{
  "n_layer": 10,
  "d_model": 768,
  "n_head": 6,
  "n_kv_head": 6,
  "head_dim": 128,
  "d_mlp": 3072,
  "vocab_size": 16384,
  "activation": "swiglu",
  "norm": "rmsnorm",
  "norm_place": "pre",
  "norm_eps": 1e-05,
  "positions": "rope",
  "rope_base": 10000.0,
  "rope_fraction": 0.75,
  "qk_norm": false,
  "attn_scale": 0.0884,
  "bias": "none",
  "tie_embeddings": false,
  "parallel_block": false,
  "init": "uniform",
  "init_std_qkv": 0.0237,
  "init_std_o": 0.0295,
  "init_std_up": 0.0339,
  "init_std_down": 0.0339,
  "optimizer": "adam_hyperball",
  "lr": 0.00663,
  "beta1": 0.9,
  "weight_decay": 0.0,
  "lr_head": 0.00364,
  "grad_clip": 0.5,
  "warmup_steps": 327,
  "schedule": "wsd",
  "decay_fraction": 1.0,
  "decay_shape": "linear",
  "final_lr_fraction": 0.0,
  "batch_tokens": [65536, 131072],
  "seq_len": 1024,
  "doc_mask": true,
  "train_tokens": 1081000000,
  "steps": 11258,
  "dataset": "wikipedia_en"
}
MLP neurons of a small language model. Each row is named by its layer, matrix (gate and up: input weights) and neuron, and shows model dimensions 64-191. Each number is 128 + 24 x the weight over its row's rms, rounded and kept within 0 to 255. Numbers have three digits each. A neuron's up and down rows have the sign that makes its largest values positive.
A block is one neuron, or neurons of one layer that tend to fire together. After each block is what it responds to, as a language model described it from the Wikipedia text at the highest values.

L6.gate203:146152093150138143162120127099134109132158126115102163116146109121154165132111109095100163124084121091156123144168124144157124124119105113102094137141117129148119152117139138089145102164142121172122145171106129111122128147129097156138121178147124173119122142112093137142152195176148116150132105143168153108117136142150104158117148146170161115113151121083095124081132177080150128122119
L6.up203:116149108123113116151143114131119131130143155139130117153185107154158145121116133142149154141106123129159130116109107099120137142119104085116141127098131120149081122110139122132142137161159096189121093165102130107093108176172117148132108142137156136115132145127094125104111135127155104157127156214106139152142062103121121119153151123129149134130137133131127140144110108124135111115126
L6.gate720:099134132070120136111094117130191143111129099150122163112116108144122132128098125166113092135094155164152146123121147118182132081167103141121145118095100120138096133144140088123113132146115125140110163127103111126154167118152099141164154112155158117146105142150129153161092121128121163133122140156116151162117130120113141153157084122094126130161145136119142137126109158138144140081123
L6.up720:114119109114109126157129125110107125105079100134098168124114148125142171157128125088135162086140117116184154139127118100134101135145156128123128146107102103148187146084151159127116142079101177110096151133159088128139091080136160117138150119112109079091100093115130149121110155135113129171141128173122097144116140160116074152157122111165115149089124107109151120130101091152094131111131
L6.gate1931:119178120080152105118137101140130155096119154155120144118155122161119115152113115113103108083141121155127093208128118172139086158146133140144098160090133115123116167124155131106115130157130102128147128105104144124119101136133132123131161143137116105124140139117117141120113093135153168130144101118171134126154122084156138166166084097146130126131112153106118104123142214140076120111122
L6.up1931:130129145105147121141118140128110112129154119112109129115159148165146131159127115137130149141147131156133130168128119125129118140159128107132072142138117125091152100143132123113112125151130124107109104120136158136110097169104161145124116118127108102129151162134120138121172120149147114147169127127114123098148126106124135104122137086153120145134124112123120096128137159148133146158123
L6.gate2028:130168134078076144138128121116184110109104091134099150127133113084137157142099110166099116105141108147149103130124117085140099109159127103116166111150096134101110116135136131090114116163126104128119144118112124104095142115126115142164126166105122131139133163130155133160076165190136115139072142123147111089138127143097130113130107093139130147129163154097143144122132154181132110122075
L6.up2028:158109149094101134141138092104101163161148136084114133119112084099125129127119145142104102127126125169105124127159158150133122097153123116152134109145101111072118128120126129121127129137145168096143094117114127147165132150111122128097124148117131109090113123158095104149141131145104153167117161069139116097152112145124094127144136103104124133154111114153139136104104145139180119138152
Description: Auxiliary did, does, do, or Don placed just before a negation (did not occur, does not appear, Don't Cry), plus scattered unrelated word-piece fragments.

L6.gate23:122125109154175119095115136154135123119117141117113112129139097100106144117096145112101127120110115143187116105124099148161143100103169142130171132111127108087159123115136139120115094165158181142098188126099129149088138104155129111119087137134120139120129119131138113123140174153125133101133109114135153111062163118149090132158116135105151086137053114141099119120146116126124100166141
L6.up23:127102133138151134107140164080125101116138162176132148107137144121103142113132135132142148134083102134132143120119091147133133107086107078105138134140115128131160120165155129088105146157130141124110122128134158140104160142130109113121125129112135138121127102123130101133138103105152112152165120110150104182119180164109110139128127133099128126130116149121113149135124081100139140079127
L6.gate341:140103077152093108136139131114134161152123108128139196088095128152149109131102171126107151097115098147146102148118101141128135130099131102116142169095123193155109154157138156160145134100114113111153155118105093149092113125126096124133112130079077121132120114130107136085132137125161129125102123131155146127103155111087148125130163122121132146157110132113174112157100159144129150087167
L6.up341:096079114131140156112157119102136126148126078139136106096116106092138082120129125133118103084141142138130116140114107146124122091115175076144183131155103124166106154159095130182131163115169101111141136138144084150076114129128091093125095117080105117123102128146116105075091155093156125108122102131078157114138153133100097106106133132136100153170099100117098130133140154149156151152141
L6.gate790:110102138137114141117097127077110130083130130146154205120091129166184119146112063133132121150130131097129166123119135130160106138153102134159162105098136124099143110121084161158091127131153106115129141140147122151119146141121108144159106091132124126153131099114142137128111122110145117100126151103121137157084148146118113122121125114119095116100135169119139134121154108116099135108124
L6.up790:121125176130155100132141133135114142122119121121141080121137133117110145153125185152118126131177154072119113116109150138113133129126103169116090143167108063155136116123179181144177121132100132131127183129110156102096129163146135129106126103127122117117126142145148098144137150114150141149132111140128118109117135103155090117143106168181139108132153124137125165159118152088062090111161
L6.gate811:135169139140107114092083141125088157151099133116118153085125102147132119102089110127086118112118171132170130146177105126137128165156155150111080129124121131082156116168087140157099095148159129127116136144123133153119116141142119147100121152113102107155123151112128102115097140096160087064098123165162130141131144152143093140138088128100163089091117100098092176159138159102088094118183
L6.up811:177147115162110134142107163136094131101147069147153127104100149138146111146122123094140132113145127166132128132140123136129137096113126111152107141112118166105117172156148149122139126114150140174074125111127111086130084139161125122128118085091135131141088160155140089070143101089172117096142128150143126070117124108104114094168129123152113146144151109145153124122121105129131118167180
Description: Word-piece fragments inside the middle of rare or foreign names, often an "h" syllable in Japanese or Arabic names (Kun-ih-iko, Yoshi-h-ito, Al-F-ah-ad), plus odd pieces like the "e" of "bye" and table "|" cells.

L7.gate2643:129106130137140071099116046106082116134106101086133119175129119125119123135116100125108111153113142115114131106082147114146127111111125112166170101152111123075135139146134110107120166173158143148149129129115108157119112105139097113107159092085119152096147140140130120125098154117106148143166124092136159097087143103170113082102090120141127169097119158139098146081136141156099164130144
L7.up2643:118109104116182131101127132114134105134125157150109140138141136160097140134125145144158129140089106115139135145125192161183120141123126116109071113134148132102128094111104142110066156123103061150146164125166116151135133129138151114123104127115152135153146157120130132100183145092121116123132136170104156100067150124140145103186132143157148112136170146137181126137117109127089128134148
Description: Final word pieces of a person's surname (or an article's title name) at the start of a Wikipedia biography's first sentence, before "(born" or "was", e.g. Lorber, Nakamura, Scruton; weaker on a following "He".

L7.gate2788:161152162161128160096092119112136144107136121132120152183176117148098131091113129142115175159103115155061146138084134136142094124142132153127119127151113105157119066116144107136114147139112107137117108118118181133098108151097088138113164144096124125114111138166131123119111121118118098126138159122119142099085090119111136144082140105130129193189118183120134114160146157116131126099150
L7.up2788:124176133109129145126136113121154109146152151155141115159072128180137115121125131108102147085071134103112141170121160120155096128117121139080134115080108135156122151133107123142132122149152111132110115168120103117169130165154087149155124095152120116155154096129125095152137144108126128146129125112137098128092136126121087134130104121120136152116124142124167152153107176163130099111146
Description: Fires on the first token of a verb phrase after a subject or "to": modals and auxiliaries (could, can, may, did, have), or word-initial pieces of split verbs (sub-mit, comb-ust, must-er).

L7.gate180:154184123152128117081084166098175149123125126140172117107073136162107150138119069109167122091082130093127136153112135106133127138138120108147129144134103105117100130148123144072120140189135135119114093099114069137090100142084112149125161110162126125168132173113095168122118152109134118135108168145138127106088116115055123138140065122121078146158160135088132137096133126142160110130134
L7.up180:133139113124166145118136147117124144145135106157139118107075110202127136149137118141118149144097156116124183137087141143140127155088102095127152154134127097155110143128118106124131101149126143152126080139124133088114105107116135141169154122149158114146136121117142095074143118079130119131146163118171134131119144129104100109165110123162073165162205182071078090102162140148135121124124
Description: Word pieces inside transliterated Arabic, Hebrew, Persian or Turkic proper names, often in sports tables or lists, e.g. Sab-a, Macc-abi, Mahm-ud-ov.

L6.gate32:121147111104146161139113094144155144089113103155176105155112131112136093159123095115122134116118153109166131112043173106145096119126126094106132121090142103145085131162117147165148147179128114102139139133161110124075144116138093133123200103128146112139141110130156122119168116100136146125163158132154153090129146147151121141093093114134102151128154148121141140156108165092130143102181
L6.up32:147118132087126171171147092150156113126110143120141115106138114192115127144122125171111128140170121163102127099141153159143106132135130070094104111108113139137122090162101122122163164156152101134132137080142103106091093156148144157139145175165123119168155126128154100091176086075131150131141121126110134120138143161164157147098099129100121134099167125125155131150115134124102123097144
L6.gate243:155111150069105194186126137084120115149117097116140075117154134139155145143123109126148138133159122133138144099132145123102089171167116093146160127120135135100091106192116121122161149147150116134179138104133095131124136109162132114147098139138138137125104103161190160120116131163146129080088149109151090154137147149100137125088104156182130117135147070090168102119133094121156165112114
L6.up243:115113134147133144141136101095136078143143155153136059148136123143146125124138151146141111141128077169134137125142140129139100153152076113149158126116160139159092149141125098123098103078145139114159105150162132089159135098138144142125118107140172152150141089105151160112159121119097117097108126134120113141098155173124118138117104122151127132134100108114130140134138127133133165132146
L6.gate772:136172128121142140126109092122111137141119097159145142131113123103155175118126142102100095125134136121114112127131153146125117144137131124200111123102114141106153125124094150143142077143121122137121142118113097142134103159156146093136123129148155132116127102129151115142092156188141125098094162131115098142111109126104110132098103131145096167119154075134131083135121180113124115127172
L6.up772:134106159097129164137117113123121100078121153145144143106120148110102101152134121128104122131140148126134164149127091128220137122117128130113175152173125131129148124145148117083123186162162107160073136174087108141152153137117141135156081129135100121144131125127154064129145157136137141134173134098097114138118124145146142095104174139148149102128128106096110145103125133096112142142134
L6.gate1387:119139121086069151095120111105132092095109132129133124102149108129153151153118128093205139161121148131117133142127120103138108158190109156134134133095098167159117161145131111190140105196123099126159144097105068155109160126144113103145156149124141137113138132156101133104092133166181123192120162063141092162119146130101127133133118127156113135136148160107152132150157150100147121126114
L6.up1387:129078097104108104140122096129143097140128148144142101099147094156147114162131148084140158135129133146141140136119149133124101136144088107132129141113139176174111117170090123132142151101137143162166113111097128138078124111143110081105132133134137134134143153126137135099150120146168120139096147114137066144155136147139163110177159145143137132146134079103094118164156142145120182159135
Description: Single capital-letter word-start pieces beginning proper nouns, mostly Arabic, South Asian or other foreign names and codes, e.g. K in KSA, J in Jamil, N in Nachmanides.

L5.gate303:149173121120123141125101115107132161122100097130113155121143098144140138112107167111105119125087159169159106155143073120132161138134127101154136160156120135112147108108103133157128107125113107117099135167141115135106167100099125190115128153107126130146131085104120134116136114163160172121117087150131166148168119095138098121142115132163125104096083128136154152146109117094129094144145
L5.up303:143112123162115126154116103085145114097168102104094095099094149178146136158110136110101149130122155140125121105125121131126097102103122099098122109148113094178121139148087112122126110152109138117114125182164097165122121134153130124126162110102106126138146067135116135110176118151126122110072151110173167133154106126100102118159141156158123139127116100117140117141076089114140112121129
L5.gate446:103124138160123101104135137119147136165095114139098176112103111135102084096090173101117139119121141141156145104139097116144175146118114151145136103139156111172115122121124141097102125151150144138148148156159150099139142109080092097104195089092084105163144112112103134101131158133099131114135119122158152157129110112085128145157180137099132108084139134142097158116108124147125110099135
L5.up446:111119089189123104151146139146112150148176080128067140112114163193137114118111124133097100094091144148118134143147084136148151128133108114124176082156166119135123110179161154155120172138145141165086128124155135111089101131119116098165135139106093138129115144094161102154166140155145158120162154123145140124124117118110115100172056181157129082089101167171159104129108113089153161153119
L5.gate1060:107115125118085147117124103097154129123122130180095111158132067144153113151099165130133159106154127166158094152168099171144126121169136119171169123129116181117156153073087102159139187149180136129128147146148170187169143152123111120128081154087168113135107158138118136148132113119132152157149135166105116143143113093112136161120137162132166142110157052134148123138136137121160127103143
L5.up1060:122174131132157162128132114107151118131149108147138146166157116171125161175109170128121152133130126148163132164173136160118141124156114148166145178101105160157145181116167120117104170116159152089117126125139135183137100145131101139159117137159102085130127155151134108134119159118164158139149134122060113120141117121085126105111120146118184103142125054144156177101163174143157116129135
L5.gate1705:118115083162147163133181139082115183082150126132121168101107176137095138132119119145131192125138145134136083132060099074125128091127143115117124171101117134140083118119173132117116144132116077132130097128145082168146122129103144127124135141122112134096164098158113090102150101123101148131143143114132124129124115114161153148117092150116093112135151137124091145085122128090125142141112
L5.up1705:089122132098119094144123121105167137102107153142157155102112114125142101108125126098139153121080125174149173140145101144156124127113118111125142138147118098127103119151142121178153095110128112111139058103100145122158112139119135143156128122092132116158095132105149124153109115126133111112172185129131126185105116116115129153142147122143138154131105100173167148135121132117092103131086
Description: Interior word pieces of split names, often a lone "h" in Japanese or foreign names (Yoshi-h-ito, Kun-ih-iko, Bo-h-omolec), plus pipe separators after numbers in sports statistics tables.

L7.gate2050:113167145128131087146129151111084113108081116152107140115135116096090149149107157147141153139120114094150103090133120104181127080145165163136125111124122159133141158140097095084147155140141114117134146143131114110076137123088169110151121141136115121128124094146125165110116145136142123187142142141119148135149138166111166121110121109132133176150120153140108098129128142161150124108121
L7.up2050:119158097130103112120125104117065100151148086086143108103146141143133170132125107142155126161101143128124120133107149105103145116187205137139111116118129167146116167134157132155163187131175156118122162092118135128108122137146140152133107101150110126160146132150132134119145149144126152143091120143124116094142103129124150098146111110099158134118117132170097110104131206092166164122092
Description: Romance-language articles and prepositions inside titles and names, such as de, del, des, les, Los; also English determiners like such, these, those.

L7.gate1684:133134126151062141164126093123162112115136167106123143122132133121091139092103158139100160143096148140102148147117127114102104130093086091138135152123139156135149167086078161154153133108135068133161146091142106168123119133090096108126108126101091151164158106121141155094127129122145140094116096096145139144162139114104140146128142095135144119157144131120142128142089119160152129099203
L7.up1684:141121167119106181134095106127151121117141124161091077154131110105089155138129134133121109139114139149125137115137110090134147162172088143101135112126127150130151204147124142170115085091101130130087151124117108131160079077125124135156147121143096112117112115109145177099079164152096110110107054130120135092136118124130119105130117149136127152139118151130114122136122120142122111097116
Description: Interior subword pieces inside proper names, mostly non-English (Japanese, Spanish, Italian) names and places, such as Kitaky-ush-u, Ov-ied-o, Pennac-ch-ioli.

L5.gate258:135122115118173108112107182093109117137145161133128139096109122144081131095100158123182113151146113114153139114139103088117100130081153148145105143141147109122116116150135126100129096132154121153142131134139114098119138146118118128094123149100129131124136163129096140113088097077153110093094122099105127104130109152150114152161116151126145110169093131141127145157145144090148131151141
L5.up258:153121125110102103091115138161107104096109082108129140128145109142096113079118137146126137136133080134101111147086088110127102119104095133082140114143159083119079140138133115148126162162111158104100146150095105139114135099115132162108116127179141137126153140133110133143160136119165157082117134129126102152157112099141131113157111122172101123114121134136121088118180162151090126147144
L5.gate823:125168121118155111069136159133137170131122157097155155136155100128126126126101108100116124112108155164148108130146129171152132105149136166136151118112115149086143152106119137132106138133141150142145153153090125139086138163177131103105141123156116128101125149134138160155081150131135130140092127117121166116131158108155091117104126170148153124134124127170164133123150143108129114105121
L5.up823:093152139113148110134114122128117106102126116139165155140114131155122121113125103107127099143114139128173154126167131131129116080102125118136137124161127135094119140133154117145148102096127119100125180092132112116100117112140139165104151147112114122139142111142107135124130132130155121157169194145119136118159136059117162095084097137164138122185119136131139136107114154140136122103061
L5.gate2050:111125151116125109089089153132123105098165151143112119127144140146093119094107135065108127128105137110110155131169150139133129141118108168152125112104146109105070156167109129086122078111173146110095121163085180100133127155100094114162132099137088181114095150138098144158040162123146167097116137121162111085102126123162127191109112115132106095141141135139130145087127153094134131127123
L5.up2050:104104127126115147122128063130082080082121087163130106108131152154171126112127151159136087142133113101134148146173164131131166112101079164147107127127159104121129132139140131155145106106110146151178121099117183123152109113132162106126117095153090127152136180130127121110166135146156089081097127118119111115150112138148112123123134098171155144143097110100154144117109137096113088141101
L5.gate2376:102158170095116105101121123141142114099154146135139167150150101148127094156097117117154108117097150113161187136133148135135163131143129143126121113136110137083122135128084131143114111110150148097096189142115175142098164151158127117132120108122106148135066111124094168139153142103129137080102146077102104114143154104133101103111147118132151160158125126173110126143183170094098110132101
L5.up2376:120160125174133138157082124116089118149170093131112132143132134097137132116131127141094135107109099121157116135128111101107125115159158172112089131109132178121185113171129145162147159130116121187129126106180113124108132141136126124175134112126094130126117140104156119120160120168147118107158120114097114097125077123134131117139130101148152088114119095111127108177123076140127155170176
Description: Periods after abbreviations and initials (Mr., v., Horace B.), verbs right after he/who (would, went, made), and word pieces after one letter.

L6.gate336:097064104094101181155096159133133095149123129137148097137159135138112101101118183137106062096108127138151136129081124101140130125151119145118136146149179158136123107099137109122119177160109164139115141144081134098091124132143155103088093113138122099102145058172109113135109102103138082118121103155085136118099147104131123125124112121108091115120149128154138119155132069133147123103094
L6.up336:124111150156150123166125139134139135122154119138118179105126131109135165162131140122134140122145067129090115169129134149105114133105112154148153103138177136132140140143093150120106125133184122164128123105116111107180127130090156095122136137117120087135091109122120113115088126152150105141142116131125151102107144161138142132115134165156129110130136146122123156171150127139140120152142
L6.gate1291:125089101111101134113109124144147097105083118128130149139100126144151119110070109123088130135104128133196146141087118144188127130146118162145127148107144161129134112145129147146137141121114137174119140107129104096168130138141141117121160108133123133108163082107132101200137127125167101169134137159125146120129128116117137160126118159092143075165146170113109137121132105166172118109126
L6.up1291:139098096141109137143111081137123102166112136115164143169128154118148114109112122127074156116130115117168171109117145139189139095102126148146145099104144167119162131099130137129100151062098149186129155125127135121158126092098147124121113106124120100115155107137150072144113123118146063148172121145122093138107132133120124117088123108128117107159121086135099120149145128104144124119135
L6.gate1621:120087085124153144114161115108077113132112139113126119111151164092118127080097108129126167139110151115155162154134147139170144124101138133149112099102133149157118111115135124099114156115155107162136127128119074105155146130156107119112145130110114118115164110101129137159150126118136088188147108144118155108095110110137101146105119132126109129117147122134109102140170119180162123134148
L6.up1621:138129142114122151142117113060110115117096113159150097134152111157123124118117133090131116107122159102110141109112107166123120085096153144096157124138122136183133079107157141054114115105118149125102156177126129111109119177146129125116157123119137134105098149124107110119138089135114108156101129134151140116141152072134115129165103122161190145126121176147093129173132159110112131123106
L6.gate2143:120138149163176153088137103109122109146112088118134104146144176108155135094118138092127128091099128108103111128093166153134118143084098149116142135097141104131116111091108105123095108079100133120138178119138110138095139154087134127187135121163156124133113096158146136101119129147092119129146114144191102164156164145129150142129129136106094149086121164107110106111160115122136085156140
L6.up2143:092159122142131099130154116136160094161115143097119149123132120134128093173138184098136123085093117155092121092135107156137134095114080120129144122116080108121138141165133088161154163175147146145148126100153121153117124110100155127133124103113158103129136117126136113115129131094159160116159121113142066156147143133136119163102122130153128090119155126163145146099117124085134167104168
Description: Last word piece that completes a multi-token proper name, mostly surnames and place names repeated in articles, such as Gober-t, Roess-ler, Gigant-es.

L5.gate428:100147115137132138131141147122140153082133122127170124129160151126105153121140147149121136153134141150123135115128166157083099110119122108105160133143136134150096157131115146104162118142137113135092157141151122131108135115113109107137105166106132156123141127155129149103146116103114168130091130126148127110123163085143118139134141132162112142114141116119125067107153120112105156109124
L5.up428:116147133109147121107120115107127129124097159114156150105088093152149141110134129144074110074105170125106149099162102131134074108133124155127134113094079106136163118147118120124084142163148108124147141154129163142144145123129159137113176153157173140128154159161140100133143137139088107080136079143159148125114154138133145127142164148121161118075141153098139125129138096134121092125107
L5.gate943:126121107138131134122112128084124106080104085157127112097103146138143138107151148143093171108174167140141141157099131140142118132162109136121136148171135123107115118155098124108163189172138093176138160154197131128132194090134133151110093125119137137166128142135131114083145118198130143160130146198121121093086146108157114098127093118172084152138155148108171119135118163100101137108141
L5.up943:119081148155127106090076148149137154159165114105108171099128147133119107136133091119120090163097117127116106112096143112166141120120122124125154118062139136105126129082118112110052045132095135079117162130080156145109111160155103081129131090134127150101100112137117151123108133091084105123073097072157154125131161102157162136128134145115130149110111128130127156159113112115106108123097
L5.gate1812:120058148132109151100096078097124112138133125127121132107131127139114097144100110139120183064142122126162161134135149163157122137117103116113142139118119133108116167101120135134179122099129109148142162147121137153161093132124110122123092118125113137164131171146117095109155135098096100086116059104099110143090135100142116162095149160128154139167088099156160109116121114133135126088144
L5.up1812:123155120138118142135147115176118123166153151125155141166154132130110141119145159097124087125164132127133120143133128152123108161090111153133139114122116133079135138119131132081104114065135124141097124119110102084098115120094094130107188186152116109164113096135146176090115133125115143113103146130151108078137115112108122165108087163095125136112172122123112145081136121190168101088111
L5.gate2787:133154113117096133107130150096108135061116127130159129128156185152113149145115123139132143148202171136139136134069141140113122099131123130124173158107140171130118138123085147081115143116163127125110147162170127125101180108067146124109146142146107134092149141147140126121144165179139149139082119145130145141128133075109122102169119141135141120143146127148139138100088131108117178114145
L5.up2787:126119177175138129148152101099120107114116094142103143092116087126117116119131112134131123121086090150127084135126102126156136097130131173141138120116149151172156120157144117139138143136098147111154165099101120105117154158146106129112123156133123163158116168155112135098122100130129111095138136110127113123139148102114162123111138089105118133147100100126154112104153174123139094141126
Description: Newline tokens that close a paragraph after its final period, a table row after a closing pipe, or a "= Title =" heading.

L5.gate1440:122083089081114112132141148120144117119107129138124131193104142136149135105110121162155102120125136135108120153127157125157125096158114131127171129135163152142162129148156099145127083129099127115151146144143127127051131113125136173123091144128149137124101089146133138140105083098107116089136115128077176149104118134116156139160150127111127128120137123137091134124177106177139131093153
L5.up1440:122110145110121123156208147130095193158145098180125146111096143123139145082123130169140119080159136090131150141152103092133112145135113136139090112119131174131110122139115068155139145150121152137144132095172124155092100108121182150109078140147189147142127124127127151145164143112116117115163133165094137151153151134132156069099148124177148116166122170139096149151151112131103133102145
L5.gate1790:128141112143162150144135111121151126152095060127165117154114108132110159150101119100074072114126148138113118118166140110155131137140110175148160101118157136161125142130120098125116150131134151074125167089160121142107146102120117132166089097091137120119123117137107108119083100124121102087143134137138113086149165151113192117120135174143137094130088124142113093138145125157098148149136
L5.up1790:135121093128146147127108155128151137101152116097137134161157125154095131168115118161077128126126115162095123151149100136128134171187140143122135147117132140146140155121076089116100129114142136143137131100162096144107093115139107177147123087138152131135118121148118128201102128096067085135123140138092139112126144114102154130152152192151125112096164165153124104114152096144122148124122
L5.gate2866:105151110094137126117144145141132140111089132114147086144150134062118136125127132145107131091114093123111095142135108151148138135128098172096178085099132118108134108146110103100105142145117144114131092156178082163107132088124146143120163107096114099108116132184144114161137094103136189091170089091151123110125151134131160139141156151133138087146148156093071167176153120139073137149116
L5.up2866:111139145097137118116159152154088117110133146123158096167111131101145163123131093165096108125089150135117163106132160146158161154136120177076131100158086076116128156109086088088130101126086149081135129143114133140110141080144115145166131117117125098118112128167097141167120139116112144137189150118116081124124149179131129147145128154109136099098156158115103137152148119157058116110054
L5.gate3025:148130096144139146117125136157163118118113148133157134118123143134169146153131135093111125088132150124115155173127119118088123111139104115153146156125146138168122139157112136159183100134105160101070135069151088152095068125130120165120120130119129142137152133106095107140125106158132109159158199121155112114154115086129160134152108149131164170112103106087135128108133134130116150153112
L5.up3025:138130073140122130121146109140133103123125126142173121102099112131152124157132125104117123111111171150134131144172128097103121125176125133138146137120135181148146131123116150135151117107124151150080125089140096148110095123112111143112080122042130139139134138141116106107144085158161116147118179174133097119156139124153154172149107121152153150136109114083148127118149130127112159150083
Description: Word pieces inside non-English personal and place names, often Spanish, Portuguese, French or Italian, in tables and lists, e.g. Car-ball-és, Cor-u-ña, Prata.

L6.gate771:108159110107142127156104185133171151130134153137167163140142102136083156140106120105151103121057102097128115152160154169146127139151139161112145112094134127162126168093121124144080128162132110134139174137126135146126151145111094132185113122128149122141157143107150129170104105085102150119160134125136164140125159122148115106165135133134144120138117118121105094151132117141119136119132
L6.up771:139121124137126133129101101066121143110151174172172116122148109119146109148126125098133101131131139094113148152122136149125138170124137125128138165119157110158101111147149110120094164161122121118176157123184113131094165155108111116133088110176124112125083128137111128129110135101154134073157115153123136145135105134120118100156137120120110107113134108166155148137131102104142167145131
L6.gate899:113131114085162115134093184091138092122110122097146120141144123099114162125117147107121113134127117093131120130111110121117140107165152145132142133110110131133097155117133133131108138112147090168148157166105113156135163138144112134133081101106100102121073117146156154110104139175077108137147103104110105128143136123127171101161123161129105147128077115086088067124129123135134149111130
L6.up899:132086132113096156139085109158115136108101130127135096090112134087120151142129107100125148117093110100102142124113130113141116105136107123129119150105148113165133135089139161135117125089150069077142155105147108151129120148107153106136071140145094143071154156131158144058156094135127158110143118122137107131145141121120159158151147144140164129165116151129120109107137086145124096107081
L6.gate2402:116146113125137133121142134131112079111120117122136157086161096144101152101098140134089144163095132102140112139107139080103123077137145136095152110152141152138124126136136149156122166160160118087146159148155142126111139139145170130090146177110162109109113109121106110132170099127156122125113173110146127109153144094110156089167127108100112154161115149153150114162115120132114138106112
L6.up2402:125169179127090141153116145101117105144126129095145168093154117109080104144133122163125107107097133120144126171146107140132117081103108135135146115124159160102140177150073121116126145096171088156117128118129158165123084133098113163134100152124130086121129097135153123129164172138128092133121149124126114119124124079121141113144073157094139145116111110163121140121121139123155133140119
L6.gate3040:106103109082125129095144123056138126178127096127140195157168094116129121128117151109078094151098128107119131132118154116195120112145164088143127157110180159152140164160114094099136107169132110102132129131086107168145102155116126133103128087118131096151147128148147101117111124118120109110137153166109120119099133116112136135147125129124102110150137133113111115094155119143105157145115
L6.up3040:130114118050135096134118133155133131121107123142141148091193102109113118122123129108138109128113141133099173128184107150094102123114131135125097159182114100131114134152082133129094149141073106143156122100170126096098149112129139085107102128130142132117127120152127136124172160165133123135135085131123119120135147135126137081188147144151131152147121148114122119143120105107105139095146
Description: Pieces of Spanish, Portuguese and other Romance proper names, often articles and endings, as in El Indio, Los Gigantes, Figueiredo, Les Noces.